config = dict(
    hidden_act='gelu',
    positions='learned',
    parallel_block=False,
    optimizer='ademamix',
    lr_mult_qkv=0.7,
    lr_head=0.00428,
    max_grad_norm=1.0,
    decay_shape='linear',
    train_tokens=548100000,
    dataset='wikipedia_en',
)
MLP neurons of a small language model. Each row is named by its layer, matrix (up: input weights) and neuron, and shows model dimensions 128-255. Each number is 128 + 32 x the weight over its row's rms, rounded and kept within 0 to 255. Numbers have three digits each.
A block is one neuron, or neurons of one layer that tend to fire together. Before each block is what it responds to, as a language model described it from the Wikipedia text at the highest values.

Description: Day-of-month digits
L8.up158:178139116112118138160089140149139183079101150154115114136140145110111111162163105079085096112126129089173104109089164123144128113117116090084112106106124161090144127183156118112143072075122194145127090131102163118106119122106121162088119078084167162118142101136168149125127149147142146169146151129076146126106120125146141145140122131125136081107097207121144074100174135069125101134156
L8.up493:188136128194069168147131139136090108099158123068107071124120152137142075147096055103141136135128111097081109115133108123136110138143082085136134111187122128163143174177119127181170118070093086143191147098102109199090052124110158142091148140121137110168106127097170142080162150159155121108125123087127136060146156150163162096100169088137095098129135111104103177122151197107135090119087
L8.up739:092202197115081130150120091140118129144105120090068127123125139092108125192186141057112097106135139073135096136196101158096200174123121036121129153151117164158096158130158124137133116116162089092156106109063105078095096114093119165116087119189131120114114072120124126079191104120153131150061090081159166129120129125134153149084190164149139141149067123101167156120070111064186152156112
L8.up779:127074124109105180225090128131063108122113125136152141164105082123156054156111092123095082098139227093130126116159122171117146112128124078164112076085072145138124104121128107132147082063159176101125145142090137149086139082130158139132154081173126054151098138089148177146122138121147155139152161098064136134175167162128141133165150161158133166153159083105190158143115130113072119141161

Description: Mid-word fragment continuation
L8.up222:149105075167154141118150112129154103143140119127135108147174124080124085132127152123101136084114087091107138092128187156072093123135040182134136106177128173122141099123123161113122120120072050148068148179111141145108112133088155057153117158094107120122108137145148147123135102152167140139099088145174138112146132123102104088143158114097160129121121124079160088079127194148118084071174
L8.up227:136145083137130186166116097106131151140181115157102166131113134124096109082088095106101157162129095104070105148165217115139130163112149102175126124173141152141105110150162130137147149091149110104118166116129198159164111035114124167172130181126146078184191212134144191101120115175120121121095112135108147090131166080087092112129151126094110079103129125081133115129097124142127155104192
L8.up548:077129081112184098167076140135124093163099097181128169122146131127074095101094156155069126174105114119084113129161114180105119162122116144125134110116158115142156112115137143124177125092182121125148165162142111139095107104065091125148115159072147157081119121146105155156147099159126132134132188073122135159079153091131108122129188118152090114158121151101126087130118096136135102110164
L8.up834:108157149119180079169126122151106121164137137147156141147159107162096095170128161134082110146140131140045164118144126162143116124101106105188115130125093143153155123151122163130091089117129148116134150109141110106144122086073134119123133223123151124073162142105180126138138119167169093137085069178116180190153163146107099164132126102180120125111127130110093136122093081056140170160159

Description: Ordinal number suffixes
L3.up522:083142150094105106164130099109135150120168112160157122191167195088083134134201131087067114127132064155126129142132142141154146136087103097157101112143177148127169109190120116117131150117097104118073136190168069154097126136096169173124168167124082088178177147203144125144186104153134156091108109128098157090061105099132141112095113156059046089098157172113125124109121159156125111123150
L3.up724:038075130155077080141136109125082126086159122127101081148126082121111102152122137147113088122101096124165154133099153140182161168094130122155083156137121146155174098164113177136123144122090087128165156144120101144105133142086143170094147179105093097129097146178130127136164123156139135129129166137152173106126077110113155090132156141097104126131138116117207119137156140107135128122174

Description: Word-final adjective pieces
L8.up345:110093128152183149155162138134146202111148141157074138106118125127135123214166123126119147104140125098128058106175154206143141181165145119195089177135123168163079067183149147120091097111122098109147181063121089103108123057200165149090114139145158084129103119095105156098185126125137125121139136131093190084123172089127095072157135131092135094156139159105104133105057147154132165186147
L8.up347:167109163152138098167170115098134193062120104088102111179137111141114104171124094138103141092098167104135143121095178150149142149159141082151092128096214137113073086151143116176056074090153147139091153176115166108152135072059092180150151142112138110107089157048140133137152153096127150154142127136077140101114120081164169143134146202094081148080135149123114089164144144100198105150111
L8.up495:101110093133112148149096154086152206072145168105117077131187111138081117131102101128092161089106089064129175113110152187169164098092141129172071204102166137150150108139103158105114157102120129132174131064137149139129133135153143118123150183114081129125146107165156124103123121127159076136153093100170147056046163106151118187150083141089113126194116120139076133105131160145169111140137
L8.up939:135157108108122130187157060089163163109121139113141108135181154107166106232138112150155129083079118105145151151143133121098095142094132111151144115139109106140138085179101094157119096098155127124141095039136171090137120119172158123077142163149155120105130096074135150170172169133152114127148108100102181097138184097135163133143090189105182060155142185119207149092141105127128149208142

Description: Word-completing suffix tokens
L4.up14:077089120071097114148179119120135128083056105141156155148185166133117119164158197089078108118140174124118163099107120118104152141161077106118110147129158155133157132120115141123072075098141135211138087137105118095142098096117157186116104146109057106118166147135090139151139139148180096131184156114175112179142178090085157163111133137120030090134070161158162092141117143180113127195163
L4.up440:108106161201083180072156157160112125138135155067075133086151126087078077117191129158107152089116137073080120135088191146137084108090128086100125153140078152149140136113125148066113082092128121123130103159130138129119170158129155168123129168139114165165106109111119139156131131195173167114146105079142115160199165170136120076092191112130160096132188173116169109125125146119128078179153
L4.up510:137156146152137113129170118105112125101173149104151133078134105118105129165106075065124159150155145080078085143149134116128187140081081160090112120152097148122133107137181125125122073099146102120108103141100103126158080081163180166117114095162103147138149137169144135099139145147138055085102138142133133133084140112102126143076071127091107119101086169146173083077082134065193107139115
L4.up772:135117130126096100110173144143134066103133105087080107109128133082162152125124138099090111135151198164134160098137113120112141103155095137095131100112138158154121088140122104055115169157099108137124109172108116099129121090168083140140141207189123118103068062186136114155141127179149114149169137097113146066095161084099140070175113130150085087135095176116178153094161159069156093130128
L4.up905:107130118107095120136117077141063187162142106131164133148134173098103132126134148061077188135095110085173192152108118120125128105140108154172120131148110143110157124085104123095109142116089091162052092112159122130096081120094167172115181217122161073079155129211102109097125139162162109058125100141118165119161107106137132084169158132146123083140093175121137151067189126140132110150166
L4.up941:148135201123145140099123065118093123094138139082108128130127176153118115121130187129082144142151094143104078181119119109183107181077124071163061159147137137155127141153159134093110161134139156130123127128113092125136074160119126147119111103109159093138154125166175155144134154145074113065091119167126181159046172134107110122165139148053104064134171126084132149044064117124177144169131
L4.up950:149129072129083089154129103122154136090119108127077162196124125126085116119153188179139125137124097130113115122107116116137164131110129074122100144151184157101134121099114141100080136123127017111106168108096086157145130140109130204092100153164102130158106117123126127131196130169189108148101155075175133117122089115131111152179166119079107127152106159084163221131136220127126100177144
L4.up1009:048127094080106122153086140135138125135138131172160146133138155159128109086192164145135054219060120166148162155154147142195147118099134146130110115130181138141181116105084078094156075112109142145110117141123171132102167132112122159102097208151166165186129108144110133151181128146160111095133171160136151128116074086136134106119126152110089101113108138073141148144164185177096102114137

Description: Word-final fragment completion
L3.up829:129128175199137128199158050155112146168104135116090141171140142093106141114175105136116130125108135129115117120190200126120162135116141096127088127172200140161122087092170069114140081094114107122142132022148109071112108098101161102101120155134128127115089105106132197165128182118188057101161131146174187090096124114094098141138123150147089136092134115120154167070156139142139126142121
L3.up857:085206117185106118125127147173108136125143139128095106159105078106065138154079154128128130132142056125078085123107229144208171140132112115125070135138184150163147083169148136137120118118081091097206147163107072085140122071117121086112127201122159126164090128162147162110140103127175128091110118128112125142123078117149166082119174138146094118129120114111194138123135129079136112140182

Description: Role-marking "as"; split-off "s"
L8.up118:140153156144145135151048099161092126142124083145150160161144166164107115144115148105124149109122212098079119125165179118187130141135171098160141131172119131144104085150106092072149090096107110128164132107009136119155095078128102104142139172100177105096162140138174181079122138157167164126043107163182138137155125112135126080111135114096116104086115113123178122129125101073103090142152
L8.up364:085132137134078116068136112100150171084155134056142134138208159144045075160141059114105092124157097101080131111157191145090149108192117136134111115115157155129165117199089132145060135107149132088154131130041118155139130116125109119133169149093091162165135157166094115128157093184149131127157161128159101155127167146144156122139139118124125059091159108122119112096107168135218095114156
L8.up636:154147071133119095205164101140150151106100119115174160085130148133129089095103113075112120119121163122128114131188112067165090133151116142110154107105166138098111103093138125103208158131111074174164131069122083108165097085145136141117116137094071102134156228119109148161186149118166067147146102157133082146105169087093139102128115159137021068132111174126130094144125144143178182132138
L8.up874:100133087108121182161119155094170151078111140115132122111184171138108113156140094131099147118108157089082167118173148140150104126178141106093089098208182105149119150120097132124160164095157129113167165108074140063134103093070164117148134113113068151150134085111151098119141098148082085154147134055180104167114092150127137174102094161102156114107117150166170141113103150116194166131141

Description: Mid-word fragment after "co"/"ou"
L4.up144:119146187124111094133181123108108152177124140125087171146146148175106133100134114154074167144160169043082085119105178154111109134159111111127115132171103149156103152160144093136109130134134105074111193164091155096131107115128096130120109092166091116113121133144118142049082165171153154143140162128107186169129124112074117146138129121098140099085141083161174114113129142096184188108114
L4.up169:107191148106121124173132065166153136124148149099112153167071128187117075107077088124091159184107134140110104100166200149167153171161093137096149182195130154137158128170134143122120115119101119135138137114094137066184101104149091176149117163172143134105111108160129153075123041194141114116126144133074126084116126141087150153090102139155133097119082147105161100150131131073146147112160
L4.up517:086138082120144160146099125143106143118087120077136103106085137127102110119149101141110093141054147114154193173106166123215186124143084169111126194135151170145110116192149140065158150122098100100083169130074075119165143099146094126147162193106151108048127061131144132129175166106157130094131127132133130109134125089155151052099141094130107092139111116122179169127135113051118166175150
L4.up612:103153102124178154107143140127071088082150165164120130115077127152130150102183139129081131120078091128104135156135150153169112160136105152173137115155145155109150111147215135107143198100102063100143127135122094084085144158125105173135167140137093095162167076190124161099151095199175181122063128117138138155108124174128089031055146097083128091127103174100163106115128147081179134176170
L4.up803:114115093178061138147158171135088109124110121112113109090131175152097123120147113123143145171102135144082122112123162208107159042143139139110116145140132171113075117153095178091160128115136074131117063171154116085113088115086101108149148108140099071105117120126157160101165107178133121148053095141147176121160164153111104109183168099138058116182133133078145139174172169086178108122134
L4.up836:153131125134138129185124120113118110154123146183133095162083121154152077083170041123169129118141128119146151136109194127130103187173132095151113142088090157120129097132179115116105122122159095112171171208081165158084090156129167127110076102081148078133105156175131129094112164172118156105145103179055174117148147126157189132159115131143123144124100120125168142187196172078138207089132
L4.up978:123122143143121087150068094155145162124111082098087141181153170140161118157140132153129156146107140125093175112143126168102155208107136118136146112165115147144109150119134120130148142128112118046145110172060124129107081157136049133131166167166126119182109118069151128049141071166165100178136131115160165115160117118107100103091079131161184125116144137142125112086146147123161089121108
L4.up1005:140150118125129134103175153130105084105128131099091056120123203167143124099143129071129137103104121162075090122147141132119117145154103129130139166165175140104097138147175162125121162111042111114155103110146192120168112132184109141124158120155140096154036121154110166075168106175136124147115084141121129142141088131138086112111114137191152115142100186113132149138124141053217170143126

Description: Word-completing piece after h/wh
L3.up686:084136150127122077158173160125101121156097141096099108158130090190107090169146185082137144148083132138151109110107154098162154111092148142032127135094107140119178105144159095119098140095041117155165105177067143092138131155109059171108104190151150168096092123116123103068151103155143141084143173119110138107115103103121171076141167141148114123161106154155178124178174163115148163143138
L3.up766:144121111126119085160136073077126195115133132081157120157125174169081132167108141144125107162086152132132131149151132118167115126183127098105112149160063161145167147175114182103117071105178112144109134111092083133081125138130091176140134158133094124150134130156125139089104079131163136092137121084122167101110124111126152077089145124138143127158177178106171168108151115088102148114106

Description: Word-final suffix pieces
L4.up141:169137110143107140132142107158109077090128119100104112131155146042136179168160167111074190123174158124074074135194071119137104148139162093109120137122145133142157139105203156100142106085122109095147174084192143110106091136135121105077150125064131164164161168104150184127128119115154060173148138093097175150112134111091173079132141143142137092125193159101138218121096095108149136104119
L4.up148:096133138103122132114195123080123227094152126140115091092129126145165141173163108136106106105121117093139111130134115153096135185190128083114145136081131149171105162091124180125142139106159093026094116094088170116089192144126147167074153153110124092072107107103099153138171127146177101121120150077144153099110176138107112083138105120092101081201143133070168158106145137184115181143128
L4.up211:134097086150177069138148113127098090158104098113175124105145176109075130105121126124108133163143153131036133137113114122164146183186085081132115140159120146115149158082121132134146126132087023173135124131108163163085174109083210120154075111151107023135122130147157182154207124098130140100119139112177094165161107136107098116096111163117113109111131139062107116160080117152132100125142
L4.up376:156118141091088167149078084128060192131148090150119099148134178119070146152126059173065135145126173088101098164136161119133148129133088106143118096120176151134097099122183109082144061124153062171115137110113172147091112105109126152157093121100172119134157083150122168134128143117128026112116159115169161120179117138154071128165144135110146126128175178130134200073101147112144102129108
L4.up575:157114143114055147153160136124132154089148133089072088153100147082115117148210093166117132127128181096053088158141122189130108127150096081163134136158093158152151173091123122057132087114169073112129121135133138158074075083104099118163110166088121101153101131122124174104150166134156170117103122149155195127219146170164145074126089141195107149130159127077101181183114156075169107152141
L4.up653:167123138141122125132169087064130139135121131181096095115155170137130106136159113140109175156122085072093092119128067123166120132158119155180125169122167153170131187079153164091152056129145122159118156060094146149103103148110149100155101103057104173129123189156092177161182114106154141110112054060161193128151159177130125112095082131118121089099165095078088183151110099108160108102096
L4.up670:106131133125060164159150126132140148108098134172107098182133166114172127150131085149154144127147149124091119087125091171102123142131139108147074132123125165181064052128133103123114066108141112144170127133147185096146112112138087109157081156104107097150115098101149187146192093108155028140104141130134146131087176164088140116165135134135068087147186117079187138097200114086118163132160
L4.up908:185173063146107142124086123140132137127145151145134103109153140113065139132156083120127151128158149117060093120134144117131114190193116134099131163123128157109130127140147078137162110113146089123145123142147136142158086072157127103178037158070172048161158117115157187070148107145149070172109063134132228118118209169115131127096077118100130072167086136117137131112115070083132147160131

Description: Mid-word vowel fragments
L3.up343:135184109095168162167092143121115115092076131079173122114095074173149046116089099131095072139081113119127142122109134124135197172134077164115131199147138149133158112124154165153070057099114111171119145146109084125151140155077104207092128027127074127094144086149102136147120114127184151104138124137126126115104136113131167122086118125128101143147079176149147083139124126100082162146181
L3.up897:127098174108116169130138125087091104146099136040119120110080132157089077141084132202173088170038150156123147125122116120182175134168101121072125132141160142161165120131164123134112074123113117078137145175096097087125115170103146180085125067149055122153134055138096085098125176121177147071113122114139100139138143119112153029124142120102039146145082119123132137164142139143081139137143

Description: Paragraph-final punctuation
L3.up242:191124123148159098166149138088164187117093108157208186109175131110122127218117058141150103124097119153076075136187152141188118177091121152138089160124144163170109105111143134135069058125066131113161169164096086104137113125126156071120078104119119153135165086104196186152158140162136118124132092126091135149102130144111180134092126120095096094130113085091078141164085123113116154205150
L3.up668:064194129126127067142125101148148178178125119096136156179093127152128117125094051124088084134133117122095093150137189097119136160082137144165106143174156157201134131156121144165057129121128082113081138138152096140120122145160155146134118171113052116149114074119147158135147128208138152177149145154037127116117133156124072109096118131094120083122115112088101142099174174090085199141126

Description: Split preposition endings
L3.up73:151133133104053105116105086103131170118147114099122146124115172054118099098178125125096148104151154068156084135095197138119179131087121137150126116146177146145148135133117078129107159120171150088151137138113164102121126124095120116137173152165117092122139104102166150150173176130136089150084118137107125114124063154113146130140164137078102078061057115116095170083145148053098159149156
L3.up279:192132161121096114149110154114131152120126109139173141121143129090099150110129098160118123117134082086108124150120155152109136133160160089099105175161185139146139190131120153085075051137171144068130096137131176100135107110134137190122075103173097103144145072094102211138141100147139059117102143091121115085057105092112122161123171148110082118109169189084082196091082159080132122128129

Description: "According to" completion
L4.up15:162179143100073154182114119097116160170110127155123151109068120135143126104155159178155116136154190131123200095135162177191166097098122051133153206145177154141092124104127156083085156125126100101120128135104166112093098067178076086146080157089131117103088073084159178075154141131158096119097119097146115108140155085125088133112128142081127126083133088122126186102127119052113180176132
L4.up58:063094106121093172183134125126140178161083112119098136106124167074131115139133183167081110140141134106124193125123134135124195163112090124154140142112157133127105132133154141101164130116145102068103155125074146102112097116128075131067141152092159113070112109060093216131145123127170119147136134065119125149161092084129091113199138136142144100111102104104201147106156162093129099138138
L4.up380:093119109129146126118079164057105148119135091167198155164179142084137140155162132127132067172083114131078137158129148130149170161168101074087078131080129140109177113157149092089149075119100087105084225132108155147119149154131159132053066171056111124156157139127142163152159132141146063123126124099147127177135128123152193171129162145064171125096133160119142164164097141132094111043129
L4.up472:149106128098075117193096100119110115178157138141094136162145134077138137101216122170117122130126114108151131131150143114101213168148196088137123118079097158166105109113143156115172131119097134071151174116120141124127109121136168126120123124148183081079120177136132113125156157130135074094068116126123211096092137126121097128162121132144078113148089126062160110144134143155095119164167
L4.up769:133128116132079104134168124087059124136106133159112128142099131069121150194145076111093123133143093119094052139108143155141128142146138067158134103115163161146106115104130102142078141095113083078162128077111117109110095112116138176059125096119146086167144079088142155115171129129213142137159130118104142096128152138194129153094172152087104135137128143118130147176061176056087157159146
L4.up824:067107181154121173106121165079115125074130113154146130160118088091141135176198139122147145126151174147139109128101105176145189172065087150067103079185118160141136150172151062140151099092109123070175133131113105145122150122103073141160179126112114153170131081025149183091144113177138124157135137108169106133097097096099180130105158140130122063062116126119165181113113162072144114071146
L4.up920:105110129138158183089091137094102125105158113141149165152126165072141115128137177129134055141099109077090152164087094150089140121147052055090145167154158144158129111154141106108138097079097121088136130113125100090164132156155182167112128109116094111124037109073114165106115148161106183160099095120184113129127154117164175157133193127136107147085106157111205136105086186087128085158172
L4.up948:122063165140131152174108082081125194092136091137126150099117182113119091099111152140068126104121103072136155166074054147152186180130129054111129123114099145117036112157093112109118111126122156085172162156165115105079102185156149195120149095127108125161147079134099095155132148133129134117147127120139168164112127127124085111150065140072145095138128109176158136155126130114112102178162

Description: Word right before verb
L8.up48:145132128091079135159166178059074117064139161117206107159153151143096116097170116158098098159112125145102120107191154126117119117176088135133072134158112184123130068172086105122112111103155133111165123071073110132096127082168139128121167122129118087123066095097147116112129175094133101112149117041102146123136104063131145129123137146094137149140159137119128163131128128185188117178129
L8.up93:110119088123108141121102069148111109094154124067127128148103125130136081136104148095115044084121150076136157148131141131133092123104136098132152175172128179147106087111140138122170210109108119113127128150089089133077142099132083153093195168106156096097120148111167105088158126161181172136139108132067108133159136090108176097160159119130129135111082112104168115157188104122112171184149
L8.up201:124160144120108101130151058104097154133157168083131097096139105156095140145094085097132130063137110102166171144110115130103151130081155129149150116159152123097163158143136138110117089038148147111174131112151105149127131136122154122146136144088143115112095127064165126130164171113182085110123096041145103103102169132126206162108156088119114153094147155147173118130097139103176140145142
L8.up459:129169063100118148101087086102148167114108132156121082108130169091153114137172127169093091108093108096130134131155164087110134130121102142158151146176172141129071169154115146098108150124154116141127120080025182168114109123167121140170147114104135130135088119149104102100090133173187111109071187081108189129111130127131199126145143111098149148087057142111152160152065160052152124149165

Description: Word-completing fragments
L4.up90:065088118121134111141107083082076172102158148098087146151089103127115131155212140156152121143122149090150118146144151124161199162111101146112091111132187152189105153127152099114168135088157096151149123070104170155147082088097107151111145105132075132110189110183151163136171072171213059132113150115170118135132095132096109141109130117095080026102109098172168173155156073097124101201096
L4.up129:156198075120113129124148127173108159150122095174101160129128077160149097151179072158146142121136154144083063133173161153150089136133117120138092117111161158135084129138116158113094145117082094140142173134107112135149099054142125115067098112122088108090109076075154137073162191190210070121124134110135087165161124115123110173150097124163099129133147124139154145193187154109163191153142
L4.up164:136143098114117109120115132095087136134117142121154120144205235071101109144107164141082166137161106155081068099180181152093136108163165143156110110219174161135183148136171137071148106122126093158171111180130117098134129151142216106127087135157102094193101030123122188113135123126186067167106141079140101186123149115127107142163159133116089141108168150097128150109138123112088148119170
L4.up194:095179183133139092179112101125130140119150122151147122165146145145113158112116083107068176140125162138044064114166134102163139154145164100084056172170203139109201125135137106134177107095112154173159115118134144095121075138166112112104163116066106115090096079165106128065135099163169068203093128116189166153148125090064123188117109129130128077096140153170071148058133128082119239103118
L4.up277:166158164133131174120142161123087130117110116105140148111093156123160086142126073119084132111168132158064062150155080170126120132139138138132080148146137150131139137192148069132114077141110072128166150134066107193102095072118159113135158117161148144190189073109181180077136056110142085150116104143198129187102088146135127138152127161099129102104145148108167154200190117102110135109117
L4.up285:068122115167149099121093178163072145111152097180147147117106132109140109153095101116144130149122143093086127134136141185121235140098133063081134110120177143138132168118123155145168068068074127095160108188159100115135088120140144108100118166115094101109143073090113162119160131140130068164115173087173100191107105076077133160138110124121098134143169100126146151112122151118108092137168
L4.up715:079162122109134116159116086129152141114145126193139117129165187159100062073115170155116136167097112121130154126152159131173151163123101145128114149205178144104106136178173124081063158120115092100120092147079086105152134122118151113075112158118071103090047172140138152113104103175187119086130068095165106160161149135124123100119092113118154165069173152126125166130189160083136163111203
L4.up895:138128110113103110138149124145124205102133112138184100149152146134163130125116113145120146161126098119083057138129108100147089140077104094119104143156157131170159074138126131127148138138102098133181167129130110156093131164139093143087152097139095126090104046127144125123134067131126072160111095111110156075196153131086107135123121108137033113126104115097106113105188154090135115127128

Description: Linking words and "at-" pieces
L4.up178:089169067065155144126121130129142163150048123092057096175126102126118137167142095152132110145057168143149120084098172130142124159081156162160149111120151152180141138136153092090168152119129121090146150124130129147137114139109095162105112125097120144189128090117153160108145112148199144160153117057104107117135066119096126172136168120073112117166205187128130203150175190148139157163117
L4.up192:089165083180135117148113074138098154137111125130078068122165117151127095181099122097090151136138167116115091113119154125185154173128116070117126135133220153150151109128140091133069192104125083092157111151104119094142103151123117111073132112111164151147062135096180134176206128129177112118136132126146118114082122039155126091191090133149162117095163118100229184116162160109086131127127
L4.up304:095082125102059122144161090131097110060088125040112129122148159083147115114126175084140130144142146147127077175084171173115151157093165137086124092148154128105110129188167119134138130136138122084189091132112085151146087157115084177112162089155094102161143123107150144164123142153155107140099131111119133146085109098098185148186101135099057084165161092152156171066123176103157095105123
L4.up530:086132140143182127166182126095124180098129137170068140155169137103143119122109136144162141097121164107131096089129167124182116131134132100151080120108133137161108104096123110133102107090181143107120127142125168080153122164143107158107153150150038119139105164113127130156170194155155089163171138073164111145095106122022110152135154114102087137082128160107109182125145123161124151107168
L4.up552:079151200081164159106133115125115112077099106098096100113144133113152082169108096173134177125096130096081094117139141152173166133158120123033118173114163149121123169166171152080108155118125129078135148114087111115107107134091156135051115079151122176165093121095088141119103147170170133127086107118121144127152155102136129129198127128108159092089201177124200151175137249073092132153132
L4.up590:067122164143136107135121155158165202086114132055120122146053102133127116152103158120149104141087093121068071138077166128172173147158171116126097114170200121132091158165132138124062140080141116128179140137089102159124127151103109107144074131097070091147108128089111174182186168157151157154088108093115119104129119077124107143097098110189107056109157147108113112128138149066133121181163
L4.up694:125121088154115163144177103149129147103136134073121129137156140118077103125168089143109108121145137159136146116180139078169195140084145086083087105113164161168171079140134097093129159116108115132184097154100110139169100159128132150054124118082087091174143100071156124096188153140188096171148147123137128143122085102089189116136078149092040116068139133127111137133114166085162221120146
L4.up753:106095159110125110119138145083137196150154139161101165166155108105153111167157064072122137183124198138124098110131095121145115127108092093087157111083108163138122113154122147141154189113149053099201134123102093095109141153145085135079159112149128106098068151086204106115164121171114180095123113111123146081200189116114149065137153133073135122108142128086079145123159213087145155157170

Description: Mid-word fragments
L4.up231:128136071115109137130100085125130101098058113134164144175127128153100105170114149097081110121099165145086125132168101134159114108122120116042132108199104134148110073116177053120130138095087119178168118171153141133128145157132155145017081105128124129105100156147156140084166106129131123112182124119072155120090138114103179175142095148125131118101128180173118147105126190102151145126135
L4.up423:097112188073123112136127112173125170133142123101163177163120140134096127081061065097126174129175130131121113152111098134138135153122115077120080143212173144143119107145119110133123079111094105169175128113095192086100153101155180149165099155182095107103087063124118140055127136158131127085129199127128212111140085166101148162192189170124137080088148170147163139118133155147110125141128
L4.up523:133112139084052120150060111128152145160085119104157148239136151137067164189126151079137090133186152107097047126113190128129176096100174129123161097147138149151155125178123131091151097119052146143130095138118132129139071077138117140146136158107123131125164127114161142080149073123172096144123200145093113201104081141104079159140173137141157115093160103107120135093169182094118121162143
L4.up654:187151092138139086115141136128109178127183117145168161148140151102049131154142160131147153095082098073133149139142099102193196077186158107138111156158103148131139092060118153062120177094141095148132109120084127128121116159135213075150130181129157091127105110111141157089161156104162164146060141078108177066056164126117180133151192123128111147138140181108232107144174150135176121165174
L4.up671:154132155140100096133088082150088148151142125184141156160162147182098131187093138076081187172116126129119135145168113081097116138143184141145098149164140148160122110166187104099048144110117142136112137110133107146164129152108047196085096211098130186081118150119136140088129141137136123074120135129183152139122111094128149128108173136143122158083121105113137192091214195159121111103146
L4.up720:120149144148121170109132126102113156115093129127158108148128083139117114073141105093094164128088095150121069110084179136188192119114097164070146077074167157162151058144110090098101093094102170114140103141058131099123182117081179168095175160153158125072087135109138155074147124092149134113115165178157182105068107107105153159142153145125102106078093111156162158143165157151158080151163
L4.up812:121125131160105110166128079165131174122083133119149125119092151140116134143135111114074128135100092116037090152096107142146108170096165045143144130159116155178119148162163179148063134106118131126164100162050119175118124098116167150162098145115119076138117114090159151161134054132131168072081111159083124106103098128142146054065084149188139093176134155128183108132162169110169112117118
L4.up881:111129145100157082144111148040132157032103113162145139083148105153106089111125180139149054150104158156107161175144120116189115121155137074101095154155113159163128109171128118121119066119090143114134110153103137076139176165138103198155176112130080120108124106121137158154145120137130139106156090071105131153124134076121178136113153159087102137134116187108176158166051114083084154152130

Description: Split word endings
L3.up459:066137075197127105195145128092097140150096119125159087149121123121114105125108152168121146141139084175103111127115144143195164150099190154141099138038120145092156109134163177072099112111102052145184119107102120131164125150121121099114108166142177109095131123121118152137132146085173068151076106099152169140062093084145158115169151124156126058117062173106173131109136111100080139179165
L3.up791:146119126169126075131134166128138158151129144170148112175160192086105154175158079044108138123110146148039033164103155180103114116116149069113112107125179153127138091170138117072109094088087151125187118148149104078149143154141129109121135187063127134107154153156164188142133105090149086094054155136128123113100069107117188143129139146115067102144097139083104108139115160116122146082136